config.toml
head_dim = 32
d_mlp = 640
activation = "gelu"
positions = "rope"
qk_norm = false
init = "normal"
lr_mult_o = 4.0
beta1 = 0.9
warmup_steps = 200
doc_mask = true
train_tokens = 192800000
MLP neurons of a small language model. Each row is named by its layer, matrix (up: input weights) and neuron, and shows model dimensions 0-159. Each number is 128 + 32 x the weight over its row's rms, rounded and kept within 0 to 255. Numbers have three digits each.
Before each neuron's rows, "fires on" lists the tokens most often at its 100 highest values on Wikipedia text that the model never trained on.

fires on: "-", " and", " sc", "w", "-h", "–"
L2.up563:138079121110163147059159127135163138145143113097077067123159097141131159084192101103105140111199160151055175120185127131118098149119117152117159158201164150141111169075120121151108168108094119160113108152137125052168100117094114103096201135089128138072201114109123114150132181138130141177138127157126152143122162132078120064104117136132166147101164100121098077125133179157102137091153156144151150151082125138134092159157109179204117064109198140126113126145061139127153098100149124

fires on: "am", "ann", "v", "ill", "l", " Charl"
L2.up527:095181112133074112128107141109107064053192128129127131161083117106080143163109101091147129112089116107061065171129150147171096086079147134148105139107110125132145089126118100150115144139146138089181114127192075174139153134178178133114120136117125141077092106127072106080125143167118166121198135138157185134141124122105136153136139090110109085158110142128134139183203157144154143102174109053159120149122174158103097188148167154115070069131116123058109179110150103170076125136158142

fires on: " most", " early", " few", " later", "ly", " rec"
L2.up363:096155150190103160138093123175119135118113118121115119132170166072140120127128181148102160198133145149128145118142116095089168120147129135115081167164160090068100164086149197135192163127119114101156105125093163130075144079100138123214148126159123101123120135128171121132199171113108093123124215122128066123066113138110130101117164119117111155164099184179098111097161145101134089132170119195134091117139049173114029140106096092122121101104157168129098125135109126090142088123161115

fires on: "$", " $", " won", "8", "9", "1"
L2.up587:117166101118130167093119103092151171118133119180078173168078089158138095122154102140125094089119160129168119136152117175174109091127164109140136163071150134164125121145147105079057144148161157103132115165131114144159063096145143176127109089141123111176104140106194122075175181046111120079081164099153161048133135148099117088154126154138137127112095061117111108102075130160142191096071116074082166129140182141108151157101106103174160166084174107119136181143100098124087137144147147

fires on: " he", "%", " do", " under", " from"
L2.up114:160118139138129139142140114145197098098125177094139151179140138124146175151095116129090157146132110158158102153159155153166042093116134144103129085085091132205137096168097053125096080157139109143119187125181127131111237108111151065168134109132133109141116135143113122093123093051169134176146192155085154114083137135069168115121075147127145128161217124146141127115157099099118129127095091058110139139106155109118096114155146153117135052091115131133121124151116136060089111098127142

fires on: "ail", "al", ".", "os", " left", "el"
L3.up200:097105105094142137142135129075138112145086137127139070105065134097161106109179157169103167118179124135122175095148172109121096111085100117156080126105120121190137123133095065123117146094136151202124097170135138025125144121108140138139101145195094179140183152186118083150085112141143177134123068178128138147104146144131126122117089097105161084123091161081071145102119165147140104127164123111121179145107110130154154092123074153174134072082119150154123134098050161133142126221125085

fires on: "\"", "-", "/", " (", "out", " '"
L2.up568:124161094035133140161119179122071157106064088128123087124128126092104122114155095116174088151109165169101117146084139119157065117147114157102117136123114141178104175162066102163109054132134155158057113147115162117142150140087124119151119094092066143125115079156126155107130147155128120144101115146115114146184144133153130184178086162146118071120120195072149093105128124127169144096100151180124159139138066158068157110130095149106117170100144179049143097124170171099136160097182088

fires on: "h", " is", "'", "a", "ed", " mm"
L2.up434:174104098123091129096100093091097117133174161110100151160117159109151088167116125155172140063092114109150149226156188156102122106147123121103141123113138078128102143182110134098146113122128157168129145165147160110108087055125145135161116044112157091141167163156130134083085182105087123095103146144102156131078141121107094160101179144114144157110141094180168094174114130096157161093158109140122070115087095119057095172198087167124091194144158117098122144138146183151116171104080159

fires on: "th", " life", "les", "-", "age"
L3.up406:074152127166134146126170138153155161147140157143138135116082105132093174143103171123171128131124126111160067087148185107147157163191184162110090149115099163116131075156065083149101175118111142081141160116106145173102131118161121062179173094180126113156170174160131166140112090081070121163138113065156107126047135121163096075123114117122106163161086135109084109105149143166129087115144201136168142152140113120158070147142158135141102128054145126114129069087120094130153186121067137

fires on: "h", "aw", "ap"
L2.up382:103138166111174166130086124152125119114179188136130144106208134085144138114082140117115124119102102167095133088129172139089138128145097101147121173184098098115056065103168125129076111121104162130132115214141107147123114133103193089172103148167073152160154093122111146092195137113143170138079090135217171141091110137155064136121150158082123164099136128138089151135152162130159139109138127184139039171111117154063117186140155115129117174156121081148120110143165092135122129081150147

fires on: " of", " as", " [", "|---|---|\n"
L3.up35:124152148125079174094113107107147137138139153151150117106089120151099160129139125052162113083138220156165134149141179135101102118100114147093125047172168098115109081099146108124109080176107109095156113150125108197170166106141177132117081195165105158128080112138153184149100101115132157135122097164173142140144110191077101131166176089171120129116172132106104123148145123115080154151061198166157171142144120046148081144120149107105131122114095135138158151087062070148158135135109163

fires on: "ul", "us", " mov", ".C", " Jer", "ir"
L2.up215:086102151082191137142144054096127133138149120144098092150142136137095155082136122119104079145093115092154094086141150139067140110085119178105143129136064132147112152119083130145130149121151118150178160107131123108131174205085065075160128090145105167145137108150143090099157129125238127118158159180103139116146164138137149148128137152125105115075142163043110168074155113115179101152148082129088159169176131176079113112135093147159149151111071120133160154186063123165078112145089133

fires on: "ed", "hed", "|---|---|---|---|\n", "es", " rem", " dev"
L3.up282:157154084136098137114180098104135062102132131132165111144110148140105181123105174130105133121083115133171110136096137172115092089158121102105100096170119172121110108166115158088128152154124090154155071161151132147043059123135189142174083169099168090149141090099146130074127113086156148136151115130119178175060136129101141121147091124119136132126183121080105099120147135151144124127163112109102227142101125134123110136197137163211175136049078118086125099054168138172119129114082114

fires on: "ow", "aw", "ob", "eb"
L2.up123:155111155139106152128123111182108104118106130131100122179169123152108095117147134089179096101197156106105113075153126175094085125156179091153146178135115121121122104110081123199073129135173174110147157162139116082133080104072172095117099098174129126193161138129150107172143106072166180104154114133124159101101111147128072139158152128145155078167199118201091125146079121118148124098119131144118110199164142126100060146113166145088053082109105103119149132107147185132089113189080142

fires on: ")", ":", ".", ",", "'", " a"
L3.up327:189126168167113170134137118085138101119152171076125117179118136096112107131126133151175101175122112099121099164116101117123097116149184107025141156094135103158064141102139125170161147078102128138124139179154117137134098158095154117098100093118114098122105087122146078120160114158120100113150114130135110180120185100147070139135097151164082093131117116107086110112096133197131096060149174147109084171128123159101187128124160205167096192149201200158100094157144186148177157118099112

fires on: ".", "–", ",", "/", " ("
L3.up469:126180104057126160173087130072137072081085141114113134153051122128117153111173100125131126163166141152172149151091131070123093106169074085131147118126138140166113110095147118157116086144071087180140090101146122138152095132170143105119138145177094154135125130187153127129114100100120102070129138170131133114178186164078098081247106115169148138105163105155125120151079111103151130147188141167094166159122072149135101098168152107165124173093109138121097170138080149078072138118125106

fires on: " College", " University", "umbent", "hip", " div", " D"
L3.up169:129176126156113159147200142107121125103093085180132112150028096118123098086112124124083126157115105092119156179069140133158146080040149107150149100141142106138134095170137148104119091103071135194114108129166163123126155130150124064093105147134115107140127153146118173204177129101160165117155082145145165094144108167164146128108099151162131174106093173128119115144107095067093139144180134121139117098076103148146078149103148096154079161163111131169056106209173115148085084142109141

fires on: " under", " dis", " ab", " emb", " for"
L3.up17:176157127170100056109110135139126119090120145162143194183145116109094119179164153132138123089132119134107078130163043153060136180061144133105165156050146165164114086198046111153140131119150110117136122133137109093113126094149148091108149189118124132182084126143145105080103093114147139136121121141128134127162162154080176120174125100117142114174200108100188085118111093133156157135118142126087159131118123166103033130122134158141181139080105109157154111179116114169086117127113083

fires on: "9", "Y", " date", " Van", "ell"
L3.up416:146134171210139121152140131112158131138082138161088143165085123127091138117090113116074145165090107075150157145127108107128075111103123087131183101175158150102135129143190158081118171059077132142212122083127125085168123076161097119121146093112108108181135152039122089125160109111119157109202164069102162067145138140130119114148134164121134110174125110061133170095140088144119164184131120154139119146185113174084137062093138097126162160159143149129148102106126152173139161153178117

fires on: ".", "ity", "ents", "ating", "ation"
L2.up392:143108142081123138131153105095134113162139174149151097130094103096107141122106192153174107139176152156091177165163119160134093146154140154143095179092142085106053138181112151087091148111119115113144043118141095091117128072095118097138104159090139033129131127128147178139136117177070112120129189151146130162089079122110116184156162175131104144123124138193119128153143136087162177086120187135161102118151124091094173143099179146144131057110196143078115066148165093133158109113112174

fires on: " to", " either"
L3.up59:140162058133133125163105175166109135155169137129153036184115151196151180148129138084089138138133162159110079085109104134152142104088165126151177107078112096114157146096090098141137168137150085080161097110072191100121165143111136156090090109130060116092164115123126104127096130136086122150114160126175166142160155112182161149097100146095110158153129125082114087091110126157132098144135192164109148134112172130105097146138152093194159149132061109088152136192150061113165094150063144

fires on: "ra", ".", "ous", "'", "b", " Sh"
L3.up372:099111152119148118133118105114114129152127099124159152141057090154125148178143121106147150100128118116073133168193080163100132146120150078147121161067171137138084130033090148143116134147101136148112117203133086080165087201135114107096120125128119193177084137155122129063147098107049167126113207118073117165120136137136128155160116154068110136095140167154137109103117133110111173153176142124116105110129183142096110081101137098165085135169167114190106138182108133105225126145106117

fires on: "A", "I", "1", "ing", "S", "se"
L2.up583:132136190146121147141175182146130097120105129057097133133139138106087117143182115164147154132073126105172164124080094160077184151110121119151161112118080162135053190094081071033147136121132088068177130129080154119189169114167154163103100077101120113151200146117135139138123149110135169084127156152144113151084118117110110152095126116097064135047127088093112101096102131171137135138108140114083134146097140144101139130124105116163180142084141070088118143151155099148176183127141095

fires on: "p", ",", ".", "f", "b", "/"
L2.up270:111206176095113164177082068106134146144085124106095144120160106106132145132088142147145098116135140179151165134116129054142142121153140144138103146067115135125101136151097186069088126164111127121093102127124113120113124108138087215105130128141112117140137138101049092080066108143113104161073088106055166071156147178127098074141220192129113121105139136172129122167183091180136177136108173122137157167160142135116131120165179114163185138124152102161100119154082158126101120131098164

fires on: "or", " to", "our", "on", "al"
L3.up561:145196126117096096166152153168101103153077170133163147121149159111100164088105133138153141120106112171147122127073089191102139100113086073179126120069171088121142174070157094191149110076124170134096152101157114093108143133113079096126108131123164151145206132079144134152095137167072108030169105170133124131120091142103150155158133145160123134121114158157136176084096141161148074128125070138115103154102105125121146165141164143074143157100191142076131160121088118039130166112119101

fires on: "in", "ag", "ij", "ish", "ab"
L2.up212:115121138086161125149161095148141113144130174061126138128076151143114074137134104125090165126138165100103162133113117172134152079132103083090086089111116106145139105128128148107181104154169124121055062098136167065195128127077147140103142153170126158138124177144081142109159178105095225111084093102112088152171161143157155134169138135077121163143146077136147106186052114187131134123119154142116140055111072121172131131109164147160130189158184092150132147168180109111122172117098142

fires on: ".", " dis", " n"
L2.up340:086149160119102072132096145071115140110088105113168108157061107116101152129124148139106080146209137096142119107153145097063106165164124040119123123115173154111086179179155086193053098112078105164154110149049088144153156174184106120123104137182116134140131148084093132090148084103096179142105118175118135094131100170139187130134125165139161182127138101112147091145168144126144104116145113110102162103115096132103122103139144131172116116047132125154146104195128163175085149141161148

fires on: "BA", " Charl", "ord", "th", " Conn", "amil"
L2.up107:174089139156077173144150122176134156101127139165123152094100119137095109155145086182168105151152162119124163140123067126118134074027125090189126103089181099157161161150128067112155146075126133100167142164124113172135110086139112129130100129145123127136101081120107167129166136112113160075152114151104090112133144167098071120158123127141176092111090074188128145085107127120167163080142143044153098176108089097118155165116184120130107142143163066120130113194145101068074183092109141

fires on: " h", " ass", " comm", "c", " f", " m"
L2.up389:113127154141111161095107078128137099110124071101105140130080114031158174151133070105136187132083129084160093148152152103156189237173132158070131204180203173124109186122107109121176141158143091122122114145163085130100121141136104157139115159113137118134157163054062135128113112174102161162136146116087160108146127127149118145155171145117161140110093146096129137128128105096149092105120118161171101151122160164165100154113102073174072098075111146129119109116190176112125124124102126

fires on: "s", " both", " also", " either"
L3.up37:117116103096094130112033131077090146087152111130174168081119145152172120157098140076093139111180154158122106059065094116145126125098142164149115145105150139150134120177130122119142181145148084115190126137121162131120150180151121110158138113161103137097114142180094136193113106123082154170126204075091074130069164128114126083137125154159137110170124128111163113117194134148098095075188160094124068148153163134130140126178122169162130113140123121125094068194217139123158121166139167

fires on: "-", "1", "to", "al", "&", "–"
L2.up80:081127125137140117110164107123109099151129128114066125090133143173131154089172080123146167154180098068019101145107168115140087180135136106092081099091106081166070144074132144135101093103135097173178187155134080129133086117120162127143184146104095145136173153113117097152088163120138135187123131079162120094145123136151105122091126124117117148186154146128096115130098166149156165117076134095101139193140143125141096118137089164071123114166186198104063150151147211170117115110134100

fires on: " not", "te", "7", "9"
L2.up176:175165080072133108096159135109130143160101125115112178083138134191175155137173139131141126128109159116152072099169119119103144180044146121145091094141146174102118132027148134124117174168115145141112140172126197055127150084139132081204149121127106133113111104051115107103137103116139105107124121114146144140096162120103079086101083148198113131104134178122121187114140164185084121189163191144101156109132147110074179123117174147080104147119122126146126154091129094160165092157118135